MLP neurons of a small language model. Each row is named by its layer, matrix (down: output weights) and neuron, and shows model dimensions 80-335. Each number is 128 + 24 x the weight over its row's rms, rounded and kept within 0 to 255. Numbers have three digits each.
After each neuron's rows, "fires before" lists the tokens most often just after its 100 highest values on Wikipedia text that the model never trained on. A number after a token or word is its count.

L4.down427:119097112095132173095137158088179103135164161094095111122132146106095102129123112101115115204122134111138103126174155132138156112170155135134110110141126128162161104143161211113100080106121114076122104141102078143132126123131094074120111121111126128137138108141175137132115114158108109139121156105112120137097098107108140165109135107158129146115155120125158171134135098085160123123133150109122140142108109154147109067156105115100173142106146141167106107109120085134145134157141186126138107175159125157119146104143130147109146126113098135150134133136179085140125114113117158143142126132121154132144124153130115165120139126105123113164126102136128150166148112105145087144127127113141122133155115102158152128112094178146165108084153121127116143127117117172137091125141115
fires before: " |" 24, " " 21, "-" 9, " 2" 6

L5.down103:137099138128138079139137119143124135096149103121144110161114146114085151106147098116152137129057172138191135158126148111130125164155135137086095117106147106135128134154106082143095161144148146153110074157120165169147140108131141131133112148149110099113097138172124103108128138086134119110143166126117168089122145089128165109104096140127119128122112105093163091127154127120132130106144106133147144127133082156146141149084130155122129123129086168170096090153131116106105106176123108140166127099129169119130143141135163171109152092164136122131130116125127122115177158140136119130108187119108086112123121145143097108146125087172113111154179086119127138124120102111116133105137106146154102109131120130156153160136051165100137116161090129128109122121108133112110111155129111
fires before: " |" 29, " Re" 7, ")" 6, ":" 4, " a" 4

L7.down4:140140143095135103129122155104105138141074134111081144114138100124116161138124165115129157132095111164115157108085125125125129173134131136116127141137085088122108128104102138097111105152142120142153106118176090146164097102127140133107151107083137139154141121124130119107136112121149102155115101162165185120147100100129172124130140153093144134112102157130155082121115141133126111138141164127129127145115116122152124110159107123176105171110098159151117115123156178115151117155120130124120117129120098091108144106120146136193132173149151120125129104138165127156116105129155124138149131098130150163131147103144139113138127131119145145115128105129166139180123078162077117138150139086053135131120135091148122150152099180101143104129098158180158087139139109153127149135148117
fires before: "s" 24, "li" 12, "d" 8, "et" 7, "st" 6, "land" 5

L3.down1139:130164094150127142152092148163128153142148146125115096085127107109122098128154159103118131150028144108113142137122124143148132128155104141141131123076122131176134155154075151133126116112109115158111062154162140124138125122123139125165145149135108175157125135142117075164189163092116168163146130111130122151118122135089111126104123115174098132130138131148157101148136127099115156122124093104151095107132157107100095156121146116096113124117105110167098129115108120143151107152121136137159128110113163137130158104107154105164119109150117129069113130078113121156146117170117133145118163165164102123161095146062099095093134133123093098103109093124178155139125111140171100157169126120111157134111116144111155141130081089088121128098138087087123138109108131107172101128122111
fires before: "s" 22, "il" 10, "st" 8, "gh" 7, "r" 7, " 19" 5

L5.down1498:071132122112143092159129120123153103150123155144143083118127147127146125132100100098108139089086132098137160090112133134095121170114076124126080117131166148134133145185141135156088143102149111156090096115094131115118107127129126119107101117159135165138094142140126097101148136163157147114160161091100133125144156119140104158147157107074063126125062075066137166136117127137087106090145167146091130154172118138088140147122164147107140109094132148117172098108138094155141125143130107124135147166108138065144148145156130115126143144142146111094121139157120161128122141132134136115109128133139105066115065164122153111125157123150127137147121119125115134133127126146159122112166103155133132065150111149159125105140132097114120166134146120133108137150076149125149108136129115
fires before: ":" 27, "w" 8, " A" 7, ")" 6, " G" 4

L3.down200:101162092164108149095102138166129118084100134106126104168110079093129148099122106123138149113132104147166143126137080094113102129116143115105135125162105129104157132128113169131122135108122114173129101104139112109145141127110095170138134148109166127147121104136138158120153098059121126163123154116128133121141121138110115150125144150130113113141185179107108104142123166140100136133158109125140111129120116135105116135094148123160166121147138148144055148131126156183120134164124163144128100096112119129162125114118137095101156114142127147127129140136081143112129181144157138133111130171119124127104122104120157112110118126144126161129174154115122130143134175108141141093142118108123086153128117146142085111126120131077148149110133184131121118093126124087132162090091114
fires before: "s" 60, "\n" 7

L7.down415:138196110081134132114104091133121126108127161121146162109166148135152155132153121100131115146155155138099144160133100157155127112121096134141100159112138125134116092153125100124112109122140098134149167139167094078151135124103107140179144131130131150109075120137137084129146127118127126114134092128163120129145136126104125151163121141151137145124165122140097143103115137098116091123133165111165135124102168096107124142120165164079141135086126142118133153164174128115111128108153098146114144112111133120140092126100136132087146141085130096177161118126168134124152149117084129109160126141124193098123102156135149159188094167113097125130137142141138108127132161125135182116153113154135096142102138090130135087149132137108092126136159175118146168132116107122142133123136140
fires before: " of" 45, "an" 4, " C" 4, "w" 4

L3.down269:097108137137173104165129124116139133129144138119131104129124132157111113142149134107106143092155151123173124144153124127139154113134115121141131165144140108122075132131164140118108159127097115107112132114119069139161165109153137136127122162144115122137112113132136157146120129119137138103158159116160132176129072136111104178140127099098129147144106124128136158123179123117140111134128101128106115114127165111128108113118103141112131070139096136113128173066109158101116120098120134121120157093168125087127130113064161113119156101174170069156128157121138118163135104124111156108106128148159175157120099158111156136167118122166099137125152121137147129122138076122125143142101157101117111048134134132113147142121117108134163122126107132106141091126114146112100106147144137
fires before: " the" 19, " he" 12, "ac" 7, "e" 4, "me" 4, "g" 4

L7.down1437:174111125114151105141136121134085148124117158140165128105117091106126109161137143089115173120126130143144177144104125156107122152122096132123118141174111148138126116097106097159136119115102106130090087151094124152140139136117127147165145096125166131148152138133125113162132155141133124135135138142132138122112106131171095150109115121154128145120114135121067106139130144123148126111134121080091136102110162138138126129124127119096144124150114090170094099120112148126100069131096167128093123120131137150080114133138149143163120096127162085156116099097085140139165144143103093157108153106135142113106129181097150137118123085137125116102213130091136130113104158137092112100145100157149066172162152126109099139099140098139133068110154146160112107114129137126132147113139097
fires before: " to" 31, "d" 11, ":" 6, "s" 6, " that" 4

L7.down1479:127164125166064140096172095139155147110116135132139120170133130116135130109101129130137132136113154163118139150119096142149148136147129165142122140179142127146132164119128161098095156122131111102094119109145103109127073129152135092112108118130091153151130106122100131104111092142103105088123119121181107110134116097122169182102120152127136160129141116162149189141152112112141145128080077170128136088124113142144140125125092125099122144074094127141120090119131165120118140187121144147091160112137116128135145205114140105096105074105129134116167152143149104127133154131122128136112127112168129146141153130128099104099139115132118121098152149125119168137144125117167124155117188093134114143141162103165123152090158126109136165154142122142103137147095123109142138116104161
fires before: "d" 32, "s" 15, "ment" 8, "r" 6, ":" 4

L7.down1075:103152103112108168122139142123116143134120173116140129134113109118117151143102128092133075169103094145115155124115137126107157138156127143138097104136134145129107134131138173073147114133101090119124140133154161164127126134139114132106133099124153078102066132178121099118164152166114146097107113157114159152124123182084099120113098117117158163123133109103132112126120110108138149152150179142127139110137163124158132140152142131145119152103109107152165146119092119135120143142159116116126133078054094156124131103150111134178141092131126160126131122123147166098138131152148139167114159121148168153152166103115144106122092102158171130114131084095089182124131125128131160133081123129166121138190149139141163146080081183096103087114128102113080132156116172148148168129107111
fires before: "ed" 30, "ing" 8, "al" 5, "n" 5, "x" 4

L3.down941:138143113117136177081099135171117112147129079069127103153070131116094109127120107138101092110138140140113107139127141118152105113136119122137152133138112123135132129146157100148124137110109097138154146121137107133137104127162124126160149124112099128137145098139158130158107095175136132135101161118097144123095127124122152166094192126142088092115141161129112119164141149152107153123093108134161107127113118117123137132103151123104147085106135134152129156099140115125087092121120164141115123120167113132088105132159108150135132103120123100104149143186118105130123131155169090123125152091127167147130129137120114180165120115116108116114148150108119114118083174120122117092094145153123100121144108129159131109107133111181185142131109126141119128146140158137135117139113132
fires before: "s" 35, "ch" 7, "ted" 5, "ed" 5, "ard" 4

L4.down998:140102135147106124122130118132126107128117167149141126113130206118131126127112139143103143126082160143144138132115149157111101120111179124135145110197127172119102133123113135113120192187114135149153141148112107125112118119132149122145175143102153104153118134160128155104107079174141083139122141123141123132118124116078149133116126071170126140143145145132116105091123109155110111142121077156132105111136122105119143092164098115114109154114100138152066154132168107134149111115148149155097125131129114086155153119136093109133137116141108120145118125120127139136127127144142094138136122078127092106114101107176109130131103117124114086107172105118130144120114171150155091186104126105116131142116180114113105118114116123140154147130093138109113095071109162144120125128113189
fires before: "\n" 49, " |" 8, "." 5, "," 4, " Mar" 4

L5.down249:154138145119126155124101116117112131100129147078128177103123085089125105120127094103175105130153132134115110156106147157162139122135090171135081139178132137147118112127157135141072120090126129114144112142091133128121104117164114116095112135132139164137154152168121095147068110107146139122133114116109205093143128127162071131114108081130111109133119160124154148139125099118130160126163098154115130111109130109141092114117107109168183142114111093136152132133128151104115098109126116167109132123128092202143130105127160122136146134132128129116129098133107144164102146154098091109085131128132160150179149135117136126120113151086114160126136126106087114163122124135136129143155114123071122178113124094171148097095111158126183140135135110105153114145149140137135135108086148
fires before: " the" 25, " a" 8, " his" 7, "ing" 6, " " 5, " no" 4

L7.down623:091147134148103153123150092131112148111133135087127089140144110155115141142128128128171109163173140135154165174120146120121150084099119128098139138125115175133087109135109163130118113123123147155098151129150145125112144093118135133131151136121154111198097134120109140182126114095114168160136136141150176106140129158150114158116129109117151127153147124144164120079141179135143143133124118123144129097138120105144145169139186111120153121103079122141146156128147163135090143157156129111149139090126087102112108120133089097130100158153119131148111155159141147121126124093112099145112144145122113132186124156107088107075169149144149134162140102123129134128084121094148157160124100102159129152138095101123111133137099123107133119142139137152112145065090092123104105097138103
fires before: " of" 40, "y" 5, "s" 4, "ip" 4, "ic" 4, "ence" 4

L4.down782:116109134118129106125118162138131132156177139113128133090146148144115168139141142096135145113103120129135047142152160094094166121135121129159134114118122145172125110157100130112074073138121116129114104127118127134133103121157112158105096120127142075141116096127120129131073144122130140150120131117139118149128133108160142104102113122158142180091099171100147123073135101129143167131163171141111138125103145115138178129140121143130091098107134127134102116137119121117094130133127112126125118125092133137136080138123086146097105140148113106134087153172120122131141091138136164121137115149142114131198160107067149145101111158108163137105133100140124096113091167140100122093111097095119132166130093105112126138118144139112105145138080087141173140143154103128080123108148168
fires before: " " 30, " the" 18, " \"" 4, " 2" 4

L4.down144:088109112111158125124130110118107143124162143114070144122100132107102097158125145131141115109093112126143144131140164144138117096106119098108146085141144106143096101137150138127111122135122142095073114170123135158132176135089133174147109102161132101158118145116118138153148122116123139108093132153141136125152161126113129187134170139148160135119140126141139143114161103131143184124107144146124118125141107148088106135104143166162162130098159100089144104115122116117142135109106127137065131132139096124137092103157120115148114187108067121124123172152118132156135126138124113128074175130110105133139160117106106158126132142126164111086108146106125137122147151086113094086113133103125196144125074141157139149134131139172129125131128147142140120085131132165121160118108123
fires before: " |" 44, "%" 12, "\n" 12, " 13" 7, ")," 6, " 14" 5

L4.down926:139132148129142107121132166144128111119097122114126103078145121150158159151066129161177165165156087123094139129132098146113152142107128104116120122147119064164131143091130119144144133123078160135083123124143092090112127116163147093110124134115105125134109123122089146092119139137118131124129087190132133107183131114160141123141125151084143135117075142144115115171119161096087133091105146073142176142115159158097097117140125129122126116110114131158104093153128100140155136115113159127132124100082108144153113140126131147133166117104140112126117145158166130124166157133129131101123134177092134123110161155143159139116173145186177128095143162152118120161108121126082111107158171131134100117061116143116135096125089171082138157144152116115102111102120110122149126101156154
fires before: "s" 20, "ed" 17, "m" 9, "u" 7, "ion" 5, "e" 4

L5.down230:149134136131099132123148127148086109114129115158112114125084127136099133151131127122110098136149115129180154147137162108099142115129097140138126098129143087104148102134145143123156170132096120121092169144117119105114102141157122149182170106115093097123150100176152096109118135167111111128106139123150154119141162113182114106134119172091133125132122155102194121161129163095133113143075100126114069119122164146130138121132115151142131120088105127169103117149149126180126137134110130120119156080132079123117115097148108124135145126107092095124118119101080096149145155104105098141106083113100091120127119154140123138155137136129182148121155188129174142081111129135104147162120151117115141132127131168115108036136124129125118182143138168167116107148097120096127149125076189
fires before: "s" 21, "al" 16, "et" 6, "es" 6, "ary" 5

L3.down1352:148143082156117137079140134124117111134075135139119142149093202121155101135114107110133136114127140158138134150163137108089130118170124129116183136176149152140139133150115144184134119117164114114158125102122168128125094112157066119100120137119120136124150116163181147117118140088105139174130086143123128092157112161145065164107135143118130136101133126110107103081145119151174140133117141138165117137135124132109164150167138134151107101119078113125146105137099099112114122134159121082153145082092140161153165145157140140112142174113112132140140142088116146135134153113165118121096109090109159141110145139126119110119142120171136094112073114117123133113132089143144100131129119135152087105186127148125135116148146151142094150127166185113150131107128138137098128108137154
fires before: "d" 12, "ing" 10, "n" 9, "rt" 7, "ed" 6, "am" 6

L5.down1210:136105108071149091148119121139158132127119107166127155135155118125094119128134149130165135151084139110118077145094104157120141173136171120134162111136178151125113119158142146138144101128098127124146169133166134124184140132184145081139110120132166108121130122117125084156155133107157152123131143111137127096107093149100059123132112118113082111159095112125135137128129141139159164142141136115077092085178105102140121161140133128152123123150079097086054126117118131119133099106116114126138110124151150123142135135136152134077099127128119101168115097103136077155148105115148098102125124141116128112107128142107179127121146147142125132108149130113153081141106148172133137159096141158077153139113132114159138133133115103149149139092132125146096110134143132123090144101105157
fires before: " |" 49, "s" 6, " D" 4

L4.down1357:059134128154120131162113097169122118138116095116124134146126130105150165161141136133190159105137125079114152125092102110119121157091108122095082125110134127164115117052079105134080196113097133151122143134146126115121128118108127135138140123121100100115112148078072127099101143163134118130110139160128140144161146134126099161094117138151117124104144124131143133169137129107116106146108138068121115140104107104121114125126102114143117139101117145119151095151149090118163100096140161142095141160157116084126107098117106129126136130085119146158135068167133105132126101144158099149140161101132129129168115143181141080139135121107135126103143147148138157135100110131107146135127159137144164141106109110122139119115130150120143170131113091155149105136127173171108117134128095
fires before: " |" 38, ")," 5, "io" 4, " (" 4

L3.down775:115124067096112168105137175137097125142170117163130124135106093122112105135164157105126188173094115095118069098101133166123175100136151144075117125131141172159114146159133129160123154144102134116159145143112148148149165122133167133127149131163158142148141168098157144171129117130123133139088095117115145151139131101156134102144139152099174113103146090181131139138118111123087124117075129106110103132162117154120147131128140107092111118110070115132132125125102125114071138119133120109145130134098128148138090144141099120112131124165131081134139198142120148146134105111119085137138122121114099150103128103145115122098100134134146133116145091150131151105138157075153124185123153161169145128136109158113109133110156137085152095151117106109112084140136094119101118144124168
fires before: " |" 53, "s" 6, "1" 5

L5.down222:089120148130098115110102132140129073117144137134160148105119140108161164118141121167131141107136126115167147160155085151059148145123084147149102129187161150169114132126124113124140159116127114061125101097141125123147161124103132112167120133115159170096129144127140137134060108178148119105114130116158117142104102143119158160150104119096098150135135101124133125146151108101110161153137130097105140128165135101136163092146120162150109103163133120111107165095163131166069158126115118125135120166115082143127183083126121112094156108143138144120122102118114147145092151113106160109119125145148129164133119137131136122126110092160106113136168171140124178187140114127143096120099126143157140129144160095132154120152098136123085163113143123116083115116140104166134111117132127
fires before: "s" 27, "e" 10, "m" 5, "al" 4, "ary" 4

L3.down1398:116107138131161186084159138188130143115109107136103147121082173123127161150107115089145158130137109151078102102185097159113131123101155127124162125159139123155104103150136117148116123100111172107125123114131113082170147158108095147130122141104101156181136085121143120113152128123151123099128130118096120092120109176131119104118174103167153112114144135125146085142102135075136129132065096107176097127131105114156147160157150137081159100151100141138138146140132142090139122135121115141131124151113137124108082126149117087119128098151197120124190133111153154101151101181164127144137134161133135150151098199078140088124097123113104115140132136177143148130120173109123118115104133146111104103111122108107164139116106139120107111202136132136119152133131159093120112107129177
fires before: " |" 39, "2" 5, "1" 4, "ish" 4

L7.down815:148093142116092088084077118149154127135185144165138081134124110139139091086160079085181118099150119126126121165105112125112140107087118121116142155158131151149083129113165139106132104144147150124132137111124155116107095112145164141104135155178116146135090120148126108102058125145095120149134131135072134136108123141087109149103122098097152119087111115136091078130111137124151113122157128116106110163152136094116156115110115150121115109119112142117168137135166089128134128127128130106145129157127084155165127165100129154098126126116117133132119137114182129152115162140132117126144103125140113093149141143163176179132131116130134162142100117097105136151180105120108141154159103112148148140122125127161110086120088142126128108120172143142133144102169163134139115134163116
fires before: "ian" 13, "land" 11, "y" 11, "s" 10, "ia" 9, "a" 8

L4.down750:147157109158133172135077115137126092122115087146173076112181160146124136143110143146091116127112107178155149097148120142104087173144120144142132148165136058136125166133142131129130127148145156132150159164113107133111087094141102150102181115141117106121129115159143120129111159104089114138092114132123100147128130147153149100129173136137101131129095133121167105071123131154132138137122136075161117122159132139101116170125167142116132082106136106092130144111137101085146122156087117153149115124154083154078149089159101127143149095166096159110113149173120150159127142128104111105124148148082092112146122146108147101132104060140108119114140114110124129138084111089133113104122116129124153135105131151145108136126142090140077136124114113140159153127147136118093126119108109
fires before: "al" 22, "ment" 16, "ed" 9, "er" 7, "s" 4, "ur" 4

L5.down437:141134110166148120132149160133062124158144113086166120150097134156153121062119135141159097157201124154123142121137110120148099125086153157144161120181147125119126152136132125151165142180108133096108147128052149143124132111158106142098158063136100117151117148146102141111135117157136111100131122142159147114089150150126146127126078145148123121108136158124134128111175137149111089157150124133107092098123123152138157131153132133128144098111122142114146137092120092130130102145134112145126120123103126140122143129161133131077145114108151128118164135100112137088133128139090114154133145136143182144131088135133137119146096106117115122148135111083129129097129139127126100125078120085144108099146107102106142117128139131095093115131144119121147136151138118118157147141123087
fires before: "s" 26, "ed" 14, "es" 8, "ing" 8, "ro" 6, "way" 5